python train.py --n_layer=8 --d_model=640 --n_head=10 --n_kv_head=2 --head_dim=64 --d_mlp=640 --vocab_size=32768 --activation="swiglu" --norm="rmsnorm" --norm_place="pre" --norm_eps=1e-05 --positions="rope" --rope_base=53800.0 --rope_fraction=1.0 --qk_norm=false --attn_scale=0.125 --bias="qkv" --tie_embeddings=true --parallel_block=false --init="uniform" --init_std_qkv=0.0428 --init_std_o=0.0428 --init_std_up=0.0428 --init_std_down=0.0 --optimizer="muon_variant" --lr=0.00167 --lr_mult_o=0.724 --lr_mult_up=1.02 --beta1=0.93 --lr_head=0.00642 --grad_clip=1.0 --warmup_steps=200 --schedule="wsd" --decay_fraction=0.61 --decay_shape="square" --final_lr_fraction=0.1 --batch_tokens=[131072, 262144, 524288] --seq_len=1024 --doc_mask=true --train_tokens=2050000000 --steps=8013 --dataset="wikipedia_en"
MLP neurons of a small language model. Each row is named by its layer, matrix (gate and up: input weights; down: output weights) and neuron, and shows model dimensions 432-559. Each number is 128 + 24 x the weight over its row's rms, rounded and kept within 0 to 255. A neuron's up and down rows have the sign that makes its largest values positive.
After each neuron's rows, "fires before" lists the tokens most often just after its 100 highest values on Wikipedia text that the model never trained on; "fires after" lists the tokens most often just before its 100 highest values on Wikipedia text that the model never trained on.

L2.gate533 [136 152 122 138  99 162 159 108 123 153 143  89 137 125 156 137 133 108 128 135 120  98  94 118 132 150 120 167 123 142  98 183 115  76 145 175 129  92 134 121 134  79 153 103 144  88 120 134 125 133 151 112 146 139 114  88 139 119  95 146 134 117 142  94 127 107 138  90  80 176 150 102 137 125  95 115 148 128 171 160 164 126 128 120 158 142 113 115 116 172 105 115 114 134 138 150 150 118 149 129 141  81 119 133 109 139 124 173 120  96 149 103  98 114 116 152 133 112 129 160 122 123  79 123 121 150  98  80]
L2.up533 [124 109 126 161  65 122 118 123 112 118 163 103 151  85 134 110 129  97 149 123 118  92  68 133 131 108 121 147 159 158 123 139 116 118 106 119 178  69 105 102 164 122 150 134 136 118 133 111 142  60  87 124 134 133 162  98 143 125 137 131 105 141 110 156 148 160  74 133 148 114 142  91 108  81 139 129  82 105 145 130  97 114 112 135 146 123  92 109 125  98 111 122 188 137 121 156 111 139 159 100 152 156 129  99  96 146 174 112 114 115 149 101 139 152  69  99 139 139 104 117 124 163 152 140 166  79 149 131]
L2.down533 [141 101  92 128 133 143 152 142 157 107 153 125 107  97 102 116 133  90 154  94 142 123 115 111  85 165 112 173 128 132  92 135  80 119 181 145 116 119 136 122 171 103 171 150 116  96 119 143 141 143 126  97 131  99 169 125 126 125 124 140 126 120 159 102  95 128 125 109 112 150  83  63 129 146 113 126 125 131 155 142 134 155 137 184 137 151 146 144 146 120  60 134 134 116 172 161 181 131 135  98 116 160 150  97 144 127  86 131 126 125 144 120 148 125 133 100 114 142 160 132 123 129 148  94 115 100 122 110]
fires before: "| ", "|"
fires after: "| "

L2.gate41 [135 129 129 133 109 115 163 138 161 135 128 153 110 153 134 143 136  79 131  94 167  80  97 124 139 121 162 134 124 102 117 106 150 164 135 132 108 112 100 138 170 130 143  96  86  77 113 161 127 148 150 151 113 178 137 170 120 168 134 129 118 124  89 144 127 128 158 111 122  88 112  91 133 125 103 124 132 124 146 113 119 131 156 165 152 118 146 139 102 166 108 116 149 128 123 137 113 106 105  71 151 160 155 113 137 121 138 133 102 107 132 108 124 115 113 145 147 110 124 148 139 125 112 134 147 153  90 161]
L2.up41 [116 125 156 183 165 112 134 121 142 126 158 126 112 120 155 129 116 155 142 105 108 106  95 129 129 122 131 130 112 137 111 166  97 142 126 112 120 105 157  73 135 170 132 103 130 127 109 132 159 125 182 173 159 144 117 102 158  39 117 162 117  60 165 126 146 132 134 135 134 130 161 123 101 138  90 150 138 110 167 168 134 146 149 145 180 126 111 147  92 128 138 101 131 138 112 127 142 132 112 135 124 112 165 151 156 132 116 130 122 128 107 122  97 133 135 120 135 148  91 151 145 119 142 134 104  79 121 171]
L2.down41 [101 141 125 122 100 121 144 179 110  98 122 132 116 150 154 130 137 136 131  90 107 118  68 123  98 135 148 148 124 130 134 109 160 162 109 167 126 101 101 132 109 158 146 127 140 146 143 135 133 117 153 135 131 100 138 133 108 115 113 127 111 122 184 150 144 123 146 107 153 103 127 154 123 154 126 111 130 111 134 109 136 158 141 143 139  94  72 141 145 103 130  90 116 139 150 110 123 114 107 106 137 125 143 111 107 135 172 170 121 155 135 128 129 123 115 137 129 131 176 103 135 151 105 112 102 148 117 129]
fires before: "| ", "′", "|", "."
fires after: "| ", "°", "Poly"

L2.gate348 [ 93 117 132 142 144 173  91 129 119 109 148 102  93 142 112 144  85 164 130 179 125 102 111 156 137 146 113 158 110 135 157 120 110 171 108 150 127 142 133 153 164 135 135 104 137 100 140 109 110 133 113 146 136 118 155 129 109 173  90 145  98 139 136 131 177 173 166 124 100 120 120  66 100 108  91 125  94 103 130 134 115 131 145 142 133 121 194  84 120  95  83 126  95  85 105 115 162 151  99  94 132 116 144 108 103 148 141 105 144 118 133 142 106 160  98 114 128 120  93 115 177 145 151 136 126 191 102 107]
L2.up348 [119 122 118 126  86 161 141 150 114  88 127 140 109  82 123  84 120 116 151 120 125 101  95 122 106 144 124 128 115 118 144  74 125 143  89 119 131 144 100 120 116 118 130 155 129 154 152 132 134 159 104 101 102 129  83 137 158 162 158 124 166 133 152 153 105 120 118 153 145 103 119 145 143 119 152 167 129  52 129 145  82 128 118 132 129 169 165 105 157 102 121 120 108 135 176 157 131 128 135 101 157 128  96 151 159 173  95 128 152 155 108  95 147 110 180 181 105 118 107  91 134 123 133 109 117 109 170 110]
L2.down348 [124 135 142 159 142 151 131 109 140 102 133 111 118 117 111 113 115 129 114 184 120 113  96 122  97 132 161 139 117 166 187 134 141 160 155  97 116  99 122 107 111 114 130 124 138 151 137 147 116 166 167  92 109 153 126 127 119 134 136 129 170 142 151 152 105 129 157 100  93 132 126 123 113 155 125 132 129 136 103 131  72 127 146 110 124 135 129 132 134 132 107 153 121 138 130 110 146 158 107 164 147 144 117 153 131 136 113 128 117 108  95 144 142 100 155 133  82 126 111 133 131 129 180 147 152 102 128  91]
fires before: "| ", "|"
fires after: "| "

L2.gate88 [119 122 149 165 114 154 172  92 109 112 170 151 100 151 135 143  98 146 128  49 131 116 126 116 140 127 148 175 121 137  95 145 140 155  79 128 158 104 151 152 109 143 113 142 129  79 137 117 140 127 104 136 151 109 151 146 110 138 130 147 155 128 125 100 111 123 125 109 131 130 104 155 108 133 117 116 110 131 169 118 149 120 113 123 114 119 138 138 136 107 160 150 160 138 175 140 126 135 113 131  96 104 162 133 133 100 163 123 137 122 126 134 104 160 148 169 129 127  82 101 111  95 147  92 121 128 130 133]
L2.up88 [149 128 136 117 131  93 159 176 107 153 142 154  42 112 117 122 154 154 136  97 150  90 106 111 135 128  85 150 106 107 116 164 138 100 114 121 112  77 116  99  94 138 116  85  84 112 109 123 109 125 130 129 141 173 165  98  88 154 129 109 111 132 131 169 102  98 113 107 127 102 157 164 113 104 129 142 176 112 113 144 116 152 141 134 109 117 151 118 129  77  99 101 135 132 109 101 136 131 113 124 123 104 132  75 152 128 109 118 121  72 162  97 107 144 104 149 184 129 123 126 153 160 109 106  85 160 130 102]
L2.down88 [110 101 153 143 128 188 176 123 135 118 139 126 133  88  88  93 119 163 117  86 153 141 127 113 139 105 132 120 127 124 120  85 127 145 109 100 145 140  95 145 138 130 122 119  92 119  61 117 168 106 121 135 141 121 136 177 137 148 131 129 156  90 116 114  79  89  93  76  97 128 123 122 185 156 125 113 129  92 108 151 146 115  85  96 107 122 102 104 169 103 108 113 169 123 123 178 125 137 114 170  76 123 148 131 101 130 133 121  89 122 158 123 109 145 166 169 170 117  78 127 179 127  99 104 135  82 124 114]
fires before: ",", "| ", ".", "; ", "″", ":"
fires after: "| ", "′"

L2.gate151 [165 122 104 151 103 126 115 152  94 106 133 110 142 178 120 127 111 128 121 100 139 121 133 123 116 131 158 120 154 135 155 179 115 125 100  76 102 135 132 126 136 111 132 149 157 113 137 113 130 160  86 114 160 146 108 117 111 204  90 133 127 119 150 123 124 136  90 131 103 133 148 122 199 113 143  75 120 100 128 128 146 106 146 149 173 158  75 107 126 109 130 150 116 116 112 137 120 120 126 113 133 134 120 158 165 121 146 127 107 127 136 154 121 130 132 141 141 154 137 150 129 125 201 125 119 110 135 114]
L2.up151 [123 125 123 118 169 104 119 121 127 139 131 138 155 160 112 104 155 110 123 120  82 152  97 119 103 104 144  73 136  98 158 119 140 145 119 133 122  88 147 192 125 154 145 193 141 136 140 133 104 124 133 139 149 118 159  86 144 116 147 124 130 108 123 165 115 121  90 115 128 135 120 165 134 100 178 137  99 158 152 156 143 122 122 181 136 141 125 159 103 138 165 122 144 109 140  86 127 127 132 134 125 152 128 145 136 113 133 126 133  94 159  94  91 127 132  73  96 119 131 102 144 160 131 113 151 110 123 102]
L2.down151 [156 100 116 112 107 121 116 110  78 155 120 113 140 121 165 109 165 128 158 114 131 131 145 160 127 120 144  86 130 112 125 148  98  93 131 113 159 124 108 135 106 106 118 152 161 100 111 136 158 135 162 154 111 133 117 143 112  90 151  86 110  98 106 109 161 111 114 188 115 138 139 190 158 117 114 170 139 130 113 151 149 121 133 143 131 106 103 138 143 122 114 111 101 157  93  99 120 110 129  86 123 152 139 107 146 134  95 143 127 147 152  96  92 118 118 107 131 139 132 131 124 154 159 124 133 126  92 106]
fires before: "| ", "was ", ": ", "of ", "for ", "votes "
fires after: "| ", "median ", "Democratic ", "The ", "Labour ", "\n"

L2.gate29 [162 122 112  98 175 131 112 118 115 139 150 127 136 124 110  96 134 103 111 187 110 118 100 167 134 171 118 145 151  81  75 102  92 150 124 141 128  82  98 142 108 181 153 136 138 139 139 196 129 137  91  78 126 122 126 102 130 114 184 149  91 134 109  77 163 141 106 114 159 145 120 139 149 124  95 107 141 122 150 172 109 148 135 136 113 136 127 125  98 118 143  99 114  78 112  86  92 158 138 130 123 125 135 129 115 115 131 100 118 161 183 107 125  96 123 154 103 144 168 126 127 150 116 139 111 176 114 189]
L2.up29 [ 83 128 149 125 141 142  96 120 126 133 128 105 154 113 146 150 102 160 116 147 128 196 129 144 139  49 140 107 127 132 106 105 117 162 122 144 141 102 131 140  97 177 131 157 127 119 173  95 113 139 171  93 102 121 153 129 139 141 142 157 118 115 143 146 107 157 123  55 151 136 109 168  91 150 107 110  84 122 151 113 124 138 102 158 178 138 110 149 120 108 101 157 160 130 115 165 162 168 125 125 129 149 123 114 103 103 158 134 131 166 168 112 145 156 148 140 145 146 132 148 187 135 133 111 129 162 123 119]
L2.down29 [127 142 129 167 127 142 134  79 101 108 128 113 122 109  84 129 134 126 163 171 139 161 156 124 119 181 108  97 108 127 150 125 106 102 135 114 121 107 136 118 108 148 121 142 128 116 141 150  82 189 110 162 120  81 121 138  75 161 126 107 116 117 101 100 106 142 107 139 136 146 122 104 107 103  89 170 105 131 125 159 154 134 125 122 155 105 108 158 100 116 141 116 123 121 145 163 150 123 124 114 186 127 172 117 107 112 117 145  94 124 153 127 119 131  83 124 171 152  94 107 108 130 145 170 101 113 137 115]
fires before: "| ", "|---|---|"
fires after: "|", "|---|---|", "| "

L2.gate10 [126 120 148 157 105 171  96 109 105 154 156 161 129 111 132 164  99  69 124 118 141 164 142 104 130  91  86 138 179 159  61 123 126 122 126 143 124 125 135 116 128  91 139 123 131 156 128 131 177 143  96 153 134 119 132  94  92 124 140 121 125 135 129 130 117 130 103  71 145 147 149 102 138 138 138 146 139 108 109 127 118 132  94 144 155 136 120 158 116 143  81 143 152  70 115 112 135  95 128 109 158  93 115 108 137 114 136 131 153 104 114 108 145 129  99 129 121 134 132 150 133 139 107 128 126 142 104 129]
L2.up10 [133 116 144 163 116 164 116 132 115 112 158 125 163 101 141 128  58 128  98 118 153 155 152 176 144 133 109 137 145 156 131 113  94 115 141 126 103 104 128 107 112 120 164 103 141 128 127 138 140 143 107 149  96 141 170 140 103 124 117 124 139 123 110 120 129  96 109 106 161 145 109 107 152 145 176 144 136  96 101 129 134 161 130 151 118 173 183 164 126 175  97 113 117 114 113 152 112 143 147 153 186 112  66 165 116  90 131  99 149 114 151 122 125 127 105 167  95  80 165 104 155 125 145 130 122 137 150 157]
L2.down10 [116 127  99 140 109 147  99  98 161 170 128 153 141 107 166 103 109 100 113 152 123 175 122 132 129 130  80  70 143 178 104 145 125 117  72 132 159 145 127 134 102 126 147 136 108 130 132 145 139 108  54 122 151 144 139 132  90 135  92 124 158 138 169 158 123 136 156 109 136 134  94 143 102 180 151 142  90  97 165 117 140 130 131 151 120 116 152 140 139 189 106 151 150 102 109 128 122 113  77 135 115  74  95 149 153 117 152 103 120 145 127  92 139 120 132  83 139 130 137 137 141 153 138 125 118 138 168 146]
fires before: ". ", ".", ".) ", "., "
fires after: ".", ", "

L2.gate166 [175 154  97 123 163 121 178 117 148 176 139 103 131 165 106 103 116 115 115 109 134 114 109 100 121 189 173 104 125 114 140 126  99 139 122 110 125 117 114 136 114 133 147 102 130 129 136 105 135 164 127 158  99 157 112 109 136 186 156 111 125 132 127 125 159 159 162 143 148 139 150  79  53 111 120 100 146  94 148 122 128 112 160  82 184 106 149 154 115 114 135 129 104 119 118 111  93 132 144 119 155 148 145 171 142 150 135 109 127 128 132 131 164 117 128 168  98 120 118 144 144  95 115 159 168 140 146 120]
L2.up166 [105  92 127 114  83 120  94 118 104 169 158 121  99 104 167  70 131 150 151 167 121 141 138 124 150 137 162 108 118 143 167 184 116 148 153 162 154 125 113 131 110 145 110 119 142  98 137 144 115 136 103 123 139 122 125 137 110 129 137 129 174 129 101 117 112 154 118 177 156 150 110 104  80 114 183 150 132 125 119 163  89 149 105 125 145 138 134 112 151 157 137 165 143 157 137 121 122 128 140  56 147 113 116 207 114 141 150  88 121 124 136 127 164 109  92 149 132 163 160 102 134 187 117  90 139 102 114 123]
L2.down166 [143 136 146 139 112 118 138 148  68 117 146 154  84  83 164 171 110 100  91 162 127 148 128 112 109 196 163 123 118 111 175 163 183 117 126 120 138 144  98 149 190 156 140 116 127 132 152 156 135 142 123 135 125  96 177 131 124 111 119 133 156 136 115 123 172 114 116 139 161 129 120 109 105 129  91 126 131 148 118  90 126 161 108 131 122 104 141 128 143 115 109 109 121 133 151 119 122 100 140 168 174  86  97 125 147 115 123 150  85 100 121 134  83 171  75 140 134 154 134 154 155 134 112 149 137 130 102 117]
fires before: "| ", "|"
fires after: "| "

L2.gate163 [153 128 122 113 150 159 124 119 105 108  92 147 104 134 105 103 136  96 138 168 126  88 142 121  81 136 133 131 165 164 159 131 179 133 152 178 136 130 168  85  69 164 146 146 136 154 143 162 151  88 160 137 148 158 127 188 122  81 121 112 136 108 132  71 144 142 139 112 176 133 111 122 118 130 166 104 131 126 148 124 165  99 161 199 123 114 105 125  97 122 131 122  88 100 144 147 133 155 151 150 146 134  91 168 117 139 149 101 110  89 115 153 164 135 109  99 111  91 163  78 129 115 116  97 138 153  94 143]
L2.up163 [141 121 102 160 130 135 138 145 142 121 104 110 157 150 137 118 150 145 121  91 175 101 122 128 144 134 151 118 144 140 170 155 153 150 131 160 115 133 162 118  93 113 161  91 126 145 161 115 106 126 165 130 129 142 145 105 143  92 170  94 123 176 153 131 121 161 134  64 137 159 124 137 113 163  59 139 124  74 137 122 127 139 192 143 156 145 128 109 119 125 127 120 126 161 112  98 124 170 103  98 122 125 144 131 132 150 131 134 169 110 117 118 100 132 116  89 138 126 128 132 120 118 102  94 172 107 132 100]
L2.down163 [141 147 150 183 110 130 164 114 122  88 149 145 136 146 143 122 125 131 140 115 174 113 106  92 162 144 115 127 148  96 125 131  96 166 157 170 102 121 158 106 124 124 124 118 140 116 153 122 138 148 186 132 131 130 133 120 119  99 122 135 151 145 126 124 110 132 163 129 117 163  86 182  61 136  93 148 164 176 147  99 134 171 159 168 153 136 147 142 121 170 132 129 155 128  95 119 106 164 106 118 117 154 134 123 119 129 117 133 146 104 116 135 124 121 119 127 100 135 124 120 113 137  98 103 171 119  99 145]
fires before: "| ", "/ "
fires after: "| ", "/ "

L2.gate357 [115 102  86 128 106 129 157 150 135 105 151 125 138 151 107 148 123 158 169  94 123 144 129 121 118 136 127 119 133 100 110 127 128 127 124 122 131  96 108 178 109 133 172 138  97 125  91 103 114 164 119 131 142 146 127 157  80 141 117 114 129 141 131 138 123 165 165 107 125 155 122  62 130 150 122 137 187 149 133 158 143 162 177 142 110 141 132 129 146 155  87 138 142 129 157  70 162  91 145 114 123  69 119 124 115 119 105 112 103 166 104 138 138 123 101 170 135  69 146  63 125 115 113 141 148 119 125 119]
L2.up357 [130 111 142 116 127 105 115 127 131 137 152 153 111 145 137  99 106 118 122 174 127 133 128 132 103 138 117 188 153  99  96 112  90  92 158 161 135  96 129  90 127  85 148 148 145 115 131 104 145  83 165 152 130 142  95 142 148 134 105  90 157 107 122 124  90 124 135 153  89 133 127 144 123 115 131 134 145  48 133  93 173 127 103 134 148 129 135 115 101 137 101 143 148 101 109 122 103 128  83 138 152 132 109 132  97 100 153 101 146  88 176  98 121 148 132 141 149 131 151 138 108 107 149 100  81 124 120 176]
L2.down357 [125 155 114  98 161 104 151 176 144 156 149  84 107 121 132 100 123 103  69 126 151 121 112 137 148 193 125 121 140 122 128 115 146 102 119 109 136 109 130  70 121 148  96 128 135  99  90 111 129  97 148 148 146 101 128 157 129  90 109  85 139 100 120 135 140 161  91 159 159  83 124 135 108  69  82 167 114 151 106 117 166 119 121 129 112 113 125 115 146 148 116 106 117 109 129 167  98 113 182 171 144 114 127 103 117  96 107 135 155 161 121 131 110 138 141  85 112 117 138 135 144 136 159  87 115 111 120 137]
fires before: "–", "as ", "| ", "."
fires after: "| ", "as "

L2.gate584 [145 161 114 127 125 155 148 142 149 110 144 102  89 138 150 141 120 109 131 141 160  98 174 123 145 157 150 162 145 133 169 168  71 126 120 110 101 122 117 121 136 128 109  94 139 127 159 134  81 127 119 175 109 117 137 130 117 156 133 140  71 152 114 149 142  97 100 127 136 142 128 131  99 100 120 145 133 149 132 125  90 148 144 122 105 129 122 144 190 142 120 157  94 166 117 133 120 170 183  94  98 187 118 124 156 158 134 117 147 127 134 112 101 134 117 120 164  85 142  99 157 137 159 118 150 127 117 122]
L2.up584 [ 67 121 136 122 118 115 126  94 108 146 121 128 131  98 131  89 116 157 140 142 166 121 133 139 138 138 154 130 161 135 128 159 164 113 116 158 140 109  77 114 141 146 151 139  85 150 151 107 158 119 113 126 132 125  96 165 147 122 110 105 141 120 132 109  96 150 142 101 129 124 121 128 100 100 121  82 136 150 131 141 117 127 119 167 125 215  87 173 151 152 169 110 144 104 148 136 184 147 106 143 127 134 139 147 101 142 160 110 131  93 145 137 126 123 126 164  96 169 107 118 104 147 145 117 121 158 112 177]
L2.down584 [134 142 122 135 103 139 104 116 172 133 131 139 103 143 142 116 110 107 149 124 144 163  91 101 108 166 144 105 130 137 125  71 162 116 108 108 130  72 127 118 112 170 168 142 115 137 127 130 140 154 117 132 158 118 135 169 132 127 142 140 155 150 171  70 104 121 127 163 141 128 117 117 129  87 122 109 154 129 144  89 160 121 145 180  86 140  97 166 134 128 168 126 153 118 137 133 125 147  79 137 153 142 152 166 125 136 140 159 144 115 105  96 117 111 158 137 102 124 108 142 118 147 132 177 144 149 138 163]
fires before: "| ", "″", "2", "(", "^{"
fires after: "| ", "′", ".", "km"

L2.gate131 [127 108 118 160 144 102 127 125  97 159 164 124  76 154 146 137  86 130 109 160 144  85 164  92 116 120 161 103 107 107 145 153 113 129 109 126 107 105 104 119 132 167 133 144 134  99 148 111 101 105 119 146 117 151 146 154  95  95 104 155 112  89  97 117 133 127 163 138 152  83  81 181  87 128 131 130 130 120 156 123 128 145 139 137  98 106 137 160 114 121 148 139  96 119 115 137 123 120 120 146 109  91 170 152 103 146 117 120 171 145 134 161 122 112 139 126 148 113 124 128 136 119 128 101 161 126 141 127]
L2.up131 [127 188 189 143 136 102 118 119 114 102 157 123 112 161 141 143 154 126 129  65 143 103 118 109  89 142 139 154 168 129 123 148  82 134 154 160 101 152 105  86  87  82 145 117 138 137  94 104 120  52 126 170 103 130 102 171 116 134 127 130 133 144  85 119 109 120 152 143 134 124 150  90 144 111 131 136 151 148  97 121  90 138 112 136  86 111  94 163 143 143 148 126 125 111 128  75 143 142 118 102 197 111 133 132 135 119 122  87 113 105 106 109 102  88 149 125 119 127 157 139 142 123 151  68 126 113 122 142]
L2.down131 [117 186 137 145 114 128 168 110 119 115 123 115 121 144 154 104 154 115 156 130 157 123 136 143 122 129 118 108 165 131 108 121 115 131 127 156 103 144 110  77 162 144 126 162 115 149 104 116 148  59 138 141  93 149 145  91 134  94 121 101 125 164 129  75 120 139  95 130 127 131 132 141 146 126 141 124  82 107 111 104 109 152 114  96  78 112 126 200 102 133 156 138  85 142 109 108 170 167  97 163 161 104 170 128 112 155 160  97 143 123  57 112 100 117 138 123 120 111  94 145 118 106 133 120 157 122 103 125]
fires before: "| ", "|"
fires after: "| ", "."

L2.gate221 [142 138 126 102 143 134 153 169 134 151 108 161 101 133 119 106 179 117 121 116 108 108 112 133 168  75 129 119 109 143 121 117 132 126 102 121 130 103 121 124 106 109  96 160 120 121 130 142 119 149  85 118 110  77 142 140  81 129 121 143 114 161 103  96 133 143 130 160 148 160 145 134  99 153  77 114  85 157 132 111 147 131 127 127 154 126 143 145 127 107 177 118 144 168  84 132 140 125 132 145 136 121 122 139 150 152 133 134 125 135 127  87 128 129 164 148  98 144 137 111  88  94 134 113 123 113 115 133]
L2.up221 [145 102 121 130  91 106 103 135 153 105 154 126 106 109 142 141 104 148 109  91 155 137 112 128 139 140 172 110 146 140 125 135 153 116 146 178 140 163 134 163 132 179 156 123 102 126 136 127 136 119 155 151 114 191 154 119 120 120 109 147 136 106  94 122 150 176 129 115  93 141 150 172 118 119 147  90 115  56  92 130  96 144 132 133  97 155 112  87 194 111 111 141 123 152 106 128 145 171 145  87 136 115 103 127 133 144 129 116 141  99 163 163 109 110 164 107 118  89  97 126 146 133  60 143 121 151 157  61]
L2.down221 [144 150 117 130 102 124 105 115 130 146 101 113 121 130 142  77 131 130 132 145 135 117 148  94 139  39 110 133 144 126 143 149 146 135 129 171 145 155  97 124 151 146 126 125 143 140 152 123  92 141 119 124 136 151 173 113 128 135 124 119 124 117 112  89 146 140 105 110 142 114 154 160 172 138 124  94 144 102 140 113 122  81 139 126  98 133 136 122 114 130 117  99 137 130 142 123 110 157 124 165  92 111 132 116 160 150 151 117 107 139 137 106 112 192 136 153 149 167 177  89 129  95 148 129  99 157 116 108]
fires before: "| ", "|"
fires after: "| "

L2.gate549 [144 156  91 158 142 149 124 150 140 154 175 143 155 146 140 145 104 139 162 108 160 103 149 119 132 128 126 104 139 136 124  82 157 134 117 135 117 129 146 106  71 111 163 165  68 144 160 155 108 185 135 154 133 188 121 112 149 121 116 149 162 104 133 116 154 141 194 133 171 122  82  91 123 134  79  71 124 109  90  94 119  87 121 177 169 123 144  87 130 127 144 127 155 129 136 150 179 125 116 109 141 171 106 119  94  87 129 154 152 117 163 150  95 133 145 105 121 134 135 135 154 173 114 114 117 130 102 161]
L2.up549 [142  98 136 117 120 138  95  88 126 112 118 143 139 156 166  92 109 167 172 167 155 130 100 120 104 120 144 102 118 154 139 127 154 113 121 125 122 115 144 165 119 164 171 178 100 113 132 129 167 135 147 153 104 136 140  57 155 107 119 159 142 156 150 123 125 169 130 183 167 140 128 120 181 104 135  90 109 119 121 145 142  86 110 121 128 138 134  65 143 129 135 102  80 134 120 180 121 142 120 148 170 129  59 143 158 155 138 143 118  87 109 155  92 146 145 139 143 134 145 123 126 153 162 112 133 104 100 117]
L2.down549 [130 108 118 126 122 170 120 148 154 103 139 124 101 115 141  74  77 117 139 126 123 120 152 125  92 118 164 114 129 110 124 156 138 113  97 137 142 107  83 111 116 107 174 149 107 109 186 101 145 111 137 151 138 189 117 137 125 140 176 142 123 139 128 155 145  85 130 153  99 169 130  95 111 121 129  97 119 114 142  97 131  87 172 152 149 138 123 115 129 112 183 115 132 151 148 132 147 159 138 141 150 134 113 168 156  72 170 119 100  94  74 103  89 115 100 124 138  82 134 119 117 110 147 145 176  87  86 137]
fires before: "| ", "career", "|", "votes "
fires after: "| ", "\n\n", "- "

L2.gate71 [146 149 118 137  86 138 119 167 142 119 111 129 129 140 143 146 108 110 139 130 186 138 105 118 159 146 170 120 173 130 166 136 161 116 153 125 126 119 122  80 118 122  94 167 111 144 125 131 150 154  77 123 146 149 130 109 104 147 142 141 136 108 110 185  83 160 148 112 130 139  94  90 107 102  88 129 165 123 147 100 111 117 159 125 128 132 119 114 111 127 137 119  93 143  99  95 138 177 107 135 130 150 146 132  88 152 113 128 101 128 124 141 131 140 130  98 127 147 156 160 120 100 144 147 140 106 100 132]
L2.up71 [121 166 134 131 137 136 132 130 138 108 179 146 108 132 162 129 148 120  94  94 120 155 103 135 117 130 116 146 166 166 169 122 142 118 116 117 121 126 100 162 152 139 134 159 122 144 110 132 121 141 105 123 136 119 147 133 103 105 134 117 122 106  85 108 158 139 122 113 128 141  98  82  82 142 110 139 114 126 125 124 144  96 128 107 114 148 113 112 109 124  64 131 105 114 144 132 160 111 162 103 115 108 108  81 128 114 103 140 156 169 155  92 103  80 152 132 115 123 170 103  89 127 127 138 167 119 146 129]
L2.down71 [ 78 118 147 164 120 128 132 132 133 113 103 154 140 128 116 129  94 109 140 137 125 166 147 152 129 152 178 117  86  71 159 107  80 129 108 102 155 114 132 108 116 139 143 100 102 129 111 120 139 136 120 121 110 146 123 140  92 117 133 147  70 117 102 157 145 139 158 170 127 137 104 131 143 108 146 133 138 111 119  85 146 167 121 109 154 170 156 136 137 130 119 108 115 112 144  90  86 141 117 108  99 161 100 126 137 114  93 123 145 124 121 147  87 131 112 136 138  90 169  56 105 147 126 125 143 120 125 115]
fires before: "| ", ". "
fires after: "| ", "No", "2", "- ", "\n"

L2.gate115 [ 98 106  69 147 149 156 100 133 147 127 139 144  88 124 125 117 116 111 108 134 162 136  96 115 164 148 160 128 140 125 132 135 105 139 129  97 145 143 117 114 170 124  97 103 163  83 101 124 145  88  53 113 139 126 158 128 109 113 184 130 112 112 180 176 149 146 141  74 135 155 119 116 137 119 108 115 142 112 102 100 152 123 124 111 144 133 115 155 152 152 145 156 118 140 129 103  74 113 142 152 144 109 165 169 112 123 102  85 139 133 152 101  88 151 133  86 116 125 161 140 134 129 113 148 142 133 174  99]
L2.up115 [ 93 119 128 140 115 143 166 128 171 175 130 109 124 153 171  87 156 110  90 131 169 105 132 109 149 152 158 156 145 122 114 149  92 112 114 145 141 172  97 128 179 109 131 130 145 104 129  89 124 107  99 110 136 159 150  83 106 118 129 118 109 143 133 116 126  94 167 119 121 119 109 123 104  95 138 102 165 132  71 123 145 164 128 108 154 114 108 140 112 116 100 113 186 136 120 124 115 173 103 123 146 173 155 131  98 147 115  91 140 130 124 156  98 154 109  94 171 122 158 116 138 107 147 135  94 151 147 109]
L2.down115 [142 122 159 122 116 148 126 129 109 136 118 134 133 133 132 105 137 136 135 131 108 113 123 130 119 122 137 137 131 126 110 162 125 143 124 153 131 144 105 155 143 122 157 150 104 127 133 116 124 128 171  85 130 156 166  59  92 107 126 141 110 154 158 116 138 110 150 145 121 115  91 126 107 115 132 125 138 128 129 111 118 146 117 108 169 128 149 126  99 104 129  97 116 115 157 120 130 140 104 138 123 141 140 111 118 129  70 133 163 123 117 162 131 147 123 137 145 158 127 149 150 181 136 110 131 128 106 105]
fires before: "| ", "- ", "The "
fires after: "|", ".", ")"